{"n_layer": 9, "d_model": 256, "n_head": 4, "n_kv_head": 1, "head_dim": 64, "d_mlp": 1024, "vocab_size": 8192, "activation": "tanh_gelu", "norm": "rmsnorm", "norm_place": "pre", "norm_eps": 1e-05, "positions": "learned", "qk_norm": false, "attn_scale": 0.125, "bias": "all", "tie_embeddings": true, "parallel_block": false, "init": "normal", "init_std_qkv": 0.026, "init_std_o": 0.00614, "init_std_up": 0.026, "init_std_down": 0.00614, "optimizer": "adamw", "lr": 0.0015, "beta1": 0.95, "beta2": 0.95, "weight_decay": 0.085, "lr_head": 0.00464, "warmup_steps": 239, "schedule": "wsd", "decay_fraction": 0.65, "decay_shape": "sqrt", "final_lr_fraction": 0.0, "batch_tokens": [32768, 65536, 98304], "seq_len": 1024, "doc_mask": true, "train_tokens": 268500000, "steps": 4374, "dataset": "wikipedia_en"}
MLP neurons of a small language model. Each row is named by its layer, matrix (up: input weights) and neuron, and shows model dimensions 128-191. Each number is 200 + 40 x the weight over its row's rms, rounded and kept within 0 to 999.
After each neuron's rows, "fires on" lists the tokens most often at its 100 highest values on Wikipedia text that the model never trained on.

L3.up568,166,201,192,60,189,167,231,141,209,227,105,157,180,204,205,239,188,201,216,219,196,178,224,244,223,195,147,188,141,163,171,181,175,212,157,149,237,195,195,204,185,164,182,172,182,194,221,170,115,146,134,177,175,156,172,129,201,227,203,205,145,257,181,139
fires on: ","

L3.up68,158,203,200,153,195,242,231,207,163,190,130,263,237,182,261,248,137,196,228,193,259,184,177,246,190,238,115,235,171,204,191,163,115,207,89,293,164,185,212,192,145,208,159,204,160,206,229,158,266,198,190,205,172,241,149,205,202,218,166,234,142,196,234,145
fires on: "ed", " died", " sent", " married", " returned", " arrested"

L3.up401,191,189,216,240,198,248,273,180,207,203,145,245,172,185,224,147,158,261,236,155,195,230,158,248,226,212,219,220,122,233,245,138,236,230,127,182,143,173,207,222,112,205,168,242,220,180,207,240,275,240,196,216,180,226,145,167,189,125,190,213,218,246,196,169
fires on: " of", " in", " at", " on", " was"

L3.up104,189,182,165,120,154,224,166,154,257,233,156,210,220,210,224,214,153,248,187,242,210,185,179,228,214,239,134,222,160,230,274,220,247,186,255,233,241,201,284,165,148,221,210,160,212,272,223,211,211,208,234,287,190,282,204,196,211,167,187,154,171,228,235,242
fires on: " at", " along", " inv", " against"

L3.up284,164,185,164,156,148,202,187,222,205,162,186,226,227,192,194,228,230,255,174,223,206,256,190,141,117,239,185,181,208,219,272,200,216,181,160,190,193,85,197,250,204,171,189,213,218,165,196,114,199,233,134,226,194,230,158,175,197,236,165,247,195,213,249,205
fires on: " by", "s", ")", "\"", "ed", "uted"

L2.up680,164,232,188,120,200,192,210,222,173,205,173,296,208,210,284,159,123,175,187,221,200,135,171,209,222,220,183,176,150,143,200,180,195,187,133,266,166,202,219,172,184,121,212,184,175,159,208,198,195,188,169,182,162,274,180,83,180,201,161,226,178,205,121,214
fires on: " 1", " 3", " 2", " 5", " 8", " 6"

L3.up687,224,175,217,149,176,273,255,244,175,163,208,211,234,177,197,158,225,213,136,239,198,223,298,154,225,251,186,194,185,176,121,165,187,164,171,205,217,131,205,257,226,174,214,160,193,160,170,172,215,205,198,200,197,210,212,119,242,162,222,226,257,247,169,232
fires on: "\n"

L2.up16,171,188,182,183,126,212,196,183,168,195,203,321,155,210,181,150,234,284,123,225,165,230,183,239,176,243,108,160,193,192,223,203,254,167,196,140,205,106,220,203,214,233,181,171,180,211,198,188,209,192,117,212,138,198,169,139,208,166,161,251,193,174,168,247
fires on: ".", " 55"

L3.up899,198,140,221,210,168,257,188,209,157,235,173,165,204,202,159,227,227,297,135,191,147,236,173,256,183,250,139,173,189,201,284,283,228,178,234,209,232,198,245,247,201,230,118,185,138,220,230,282,212,175,141,168,169,238,199,127,186,214,200,115,298,248,222,228
fires on: " Sm", " Fl", "wh", " Conf", " Ref"

L3.up606,155,253,169,181,237,169,261,272,196,275,176,210,254,260,245,144,189,203,173,220,155,203,128,202,165,193,180,315,251,215,141,267,214,214,141,173,120,177,218,245,196,164,260,218,184,192,196,259,172,243,149,193,211,180,214,137,258,230,148,205,243,191,139,171
fires on: "s", "l", "al"

L3.up286,174,202,152,165,244,182,264,228,198,212,172,239,191,210,259,193,246,228,167,160,258,174,195,239,153,257,167,215,104,178,127,189,239,181,147,200,144,170,182,216,203,145,210,221,133,158,215,186,197,126,214,225,152,245,206,139,260,231,204,152,271,153,139,187
fires on: "ic", "al", "en", "l", "ad"

L3.up675,206,201,231,183,212,230,200,177,189,268,192,187,216,195,200,159,279,242,153,124,193,268,234,223,251,264,187,194,168,222,161,229,229,170,155,198,180,170,211,252,191,147,160,162,204,144,233,264,176,163,111,192,174,270,244,198,196,255,242,224,220,206,94,193
fires on: " co", " te", " so", " o", " ri", " gra"

L2.up191,155,198,206,260,192,263,213,276,190,242,187,169,176,201,204,200,293,244,238,211,182,241,201,181,96,193,163,276,194,162,255,217,227,229,182,223,256,199,198,240,161,192,181,198,174,173,208,171,218,91,219,268,213,240,199,159,222,110,263,162,255,144,198,184
fires on: "to", " to", "To", " To", " of", " &"

L2.up89,171,196,134,60,110,169,254,203,170,262,205,289,179,208,197,227,216,196,200,223,225,110,162,224,216,239,163,115,135,152,100,263,189,192,125,224,164,185,214,186,263,134,222,190,200,194,228,170,179,173,159,160,171,141,214,187,185,215,129,168,197,129,91,259
fires on: ".", ";"

L3.up834,166,210,180,72,212,183,283,215,154,187,132,221,207,193,235,221,125,200,183,217,250,127,154,214,262,217,163,217,185,198,156,164,117,177,132,225,152,239,225,199,243,224,211,188,180,273,225,201,273,192,176,160,150,186,141,172,176,130,165,197,194,169,170,233
fires on: ",", " died", " ended"

L2.up323,197,224,142,224,205,207,151,282,244,247,182,199,227,216,207,137,218,245,146,158,190,272,137,158,106,199,195,245,242,217,268,195,255,178,178,228,167,151,208,230,207,180,181,215,213,199,190,260,203,176,239,287,151,180,184,156,212,151,157,223,248,161,245,135
fires on: " Fr", " Den", " second", " Second", " his", " first"

L3.up507,215,231,226,222,180,216,279,190,168,262,135,178,186,217,199,219,168,138,222,204,157,275,225,176,170,229,207,149,139,187,285,201,136,156,219,133,125,233,194,176,220,211,196,205,217,214,190,211,216,227,212,197,179,217,213,145,181,245,136,186,256,241,148,202
fires on: "\n", " an", " a", " in", " the"

L3.up393,126,235,235,179,128,255,148,131,113,143,218,168,239,196,205,227,159,241,216,209,198,118,224,185,223,228,216,164,144,230,228,237,154,170,221,273,174,202,284,225,175,220,219,163,282,252,222,228,202,218,259,238,115,169,181,179,199,190,154,201,226,211,268,246
fires on: " Bol", " Rev", " conv", " Fern", " Low", " Rod"

L3.up380,155,224,146,168,212,167,250,200,120,230,179,205,147,227,278,216,144,209,157,216,157,187,205,179,206,248,170,170,134,207,86,209,273,178,179,166,162,190,235,200,267,185,268,203,228,153,234,196,159,182,142,188,123,151,215,135,194,197,155,233,188,192,183,164
fires on: ".", "|", "B"

L2.up972,146,196,169,103,99,220,242,255,162,294,176,270,217,224,175,163,292,222,213,248,193,159,179,190,243,196,154,170,154,191,117,237,205,187,173,295,161,180,203,195,239,147,215,191,198,263,216,266,177,131,171,165,157,179,225,212,201,207,182,198,177,142,90,228
fires on: ".", ";", ":", "?"

L2.up890,79,171,212,190,175,216,133,247,230,230,230,210,250,195,123,287,209,236,154,175,195,205,183,243,218,168,183,192,197,145,205,191,315,195,229,238,236,175,228,237,246,145,202,186,197,137,226,195,164,255,184,244,178,249,208,99,201,154,216,160,216,161,162,243
fires on: "|", " that", "\"", " of"

L2.up120,220,200,175,158,66,227,289,178,174,178,202,231,214,207,213,158,185,142,162,204,183,197,231,196,246,241,134,198,146,197,156,256,185,169,255,221,159,202,197,244,278,142,227,204,181,158,167,184,159,138,262,174,161,86,201,168,195,171,164,287,185,245,102,212
fires on: "\n", " RO", " $"

L2.up91,221,203,160,201,220,207,215,207,216,154,214,158,161,177,186,132,206,228,154,183,155,224,228,190,152,204,147,250,130,210,272,112,192,194,72,224,230,161,192,231,139,168,132,235,225,181,193,172,203,153,170,249,256,243,157,211,214,143,295,185,240,185,207,178
fires on: " to", " of", " and", " Rh", " for", " de"

L3.up740,170,224,200,212,217,246,199,212,175,196,188,257,205,164,188,212,172,180,190,235,157,194,205,182,174,237,134,201,193,162,271,193,169,192,119,247,244,164,201,242,171,139,198,204,186,140,196,210,205,162,175,213,225,216,208,167,187,202,267,193,188,202,187,226
fires on: " and", ";", " or", " but", " /"

L3.up111,242,149,205,222,124,227,214,169,317,214,179,193,180,240,184,192,318,240,287,211,175,167,225,193,240,222,176,152,193,241,179,309,200,183,198,235,239,222,233,192,218,128,168,194,230,236,219,221,148,199,183,146,174,249,243,139,163,136,228,171,199,156,81,289
fires on: "po", "To", " to", "go", "to"

L3.up949,248,151,214,214,136,241,168,189,174,271,158,182,244,210,168,212,268,244,201,224,160,233,201,162,150,247,173,190,218,172,199,264,193,166,227,233,202,189,217,233,204,217,152,216,144,277,201,247,163,176,268,198,176,278,236,185,199,140,216,206,314,198,172,253
fires on: " sp", " Fl", " qu", " Sp", " Sm"

L2.up169,199,159,225,273,117,238,136,195,170,192,182,176,203,181,183,119,233,235,186,176,234,217,211,175,180,254,229,167,207,206,247,173,208,173,168,76,201,144,190,241,154,212,113,180,212,190,197,174,227,217,155,239,125,258,158,207,199,165,213,246,307,189,298,153
fires on: "ed", "|", "uted", " long", " single"

L3.up916,205,191,202,235,218,185,147,178,268,284,186,188,210,229,245,222,252,206,144,151,205,221,303,250,142,172,171,164,183,200,125,184,167,179,242,163,252,191,201,202,215,124,150,212,179,181,224,205,161,199,160,232,195,171,263,113,213,91,225,71,222,223,208,159
fires on: " of", " Over"

L2.up195,147,197,126,89,158,193,204,207,164,218,168,222,216,203,195,185,235,194,162,226,202,145,168,194,186,261,193,129,179,142,140,231,176,182,226,209,172,214,178,197,268,171,190,156,207,257,192,250,202,163,181,166,148,125,214,156,214,209,161,184,177,78,78,274
fires on: ",", "-", ";", " ."

L3.up13,127,200,161,139,125,156,193,235,141,228,204,268,224,204,177,179,196,106,152,234,171,123,119,215,171,214,150,197,176,164,183,212,202,188,111,184,110,176,191,190,239,196,228,159,190,226,190,150,199,154,211,178,164,137,170,149,182,189,143,262,184,142,144,223
fires on: ";", " and", " who"

L3.up453,193,212,223,176,208,237,157,188,314,276,140,190,233,237,209,226,223,232,235,241,180,246,230,165,212,163,220,218,204,285,165,191,194,214,256,182,279,238,219,169,170,84,129,210,201,270,211,139,213,226,224,206,211,280,214,179,186,209,153,125,253,196,180,160
fires on: ")", " =", " her", " both", " they"

L3.up25,204,200,202,120,188,237,167,163,198,238,203,205,228,185,202,253,206,178,260,113,231,293,225,186,204,280,154,200,203,227,290,167,250,168,88,204,188,231,262,182,172,202,232,212,179,206,210,194,191,150,241,110,144,218,125,168,172,172,177,209,246,189,226,180
fires on: " took", " went", " ended", " take", " conv", " spent"

L3.up321,215,190,172,127,204,180,248,224,152,201,193,274,198,195,257,132,192,129,101,225,144,180,179,237,239,209,161,231,152,230,157,166,171,184,117,226,118,163,204,215,261,116,194,231,194,156,220,214,200,196,190,216,181,95,176,225,194,213,212,292,213,221,154,184
fires on: "."

L3.up996,211,199,277,215,228,280,182,258,165,275,170,171,276,199,206,200,283,173,220,179,168,244,265,258,197,249,199,210,164,187,178,284,253,149,265,198,179,161,225,198,230,140,169,176,191,204,235,254,158,143,277,139,157,232,205,195,228,251,207,216,292,225,144,207
fires on: " ex", " ins", " trans", " sub", " dist"

L3.up868,177,142,171,166,236,271,218,203,171,176,186,280,199,189,197,95,161,204,154,212,246,108,173,130,246,265,143,226,220,164,124,193,192,207,202,210,202,134,217,205,153,173,242,186,212,131,238,189,244,171,180,231,156,174,172,109,175,205,112,236,206,146,195,284
fires on: "d", " 7", " 4", " 5", " 6", " /"

L3.up544,214,209,253,217,87,237,234,165,220,226,181,216,148,198,218,195,179,201,270,222,158,299,179,167,156,224,166,191,156,220,266,213,220,193,216,171,96,242,181,180,227,256,193,211,192,213,204,210,208,215,288,147,189,137,194,166,183,259,158,212,190,224,130,237
fires on: "\n"

L2.up489,258,209,198,139,232,215,235,167,197,218,197,159,231,223,228,210,219,256,189,219,148,196,128,151,215,192,212,259,220,267,223,243,177,199,88,232,163,202,236,214,145,214,148,184,181,270,215,238,186,214,145,187,226,184,171,220,203,169,237,245,256,139,161,233
fires on: " her", " She", " his", " she", "'", " Her"

L3.up604,171,142,139,246,163,221,214,220,213,215,209,124,192,219,92,153,264,294,235,204,181,126,155,181,169,193,231,200,215,202,206,185,223,204,125,213,219,247,210,221,127,217,128,196,227,251,210,266,177,170,205,182,146,241,219,180,170,181,294,206,268,175,139,186
fires on: " Jo", "To", " To", " can", " to", " Can"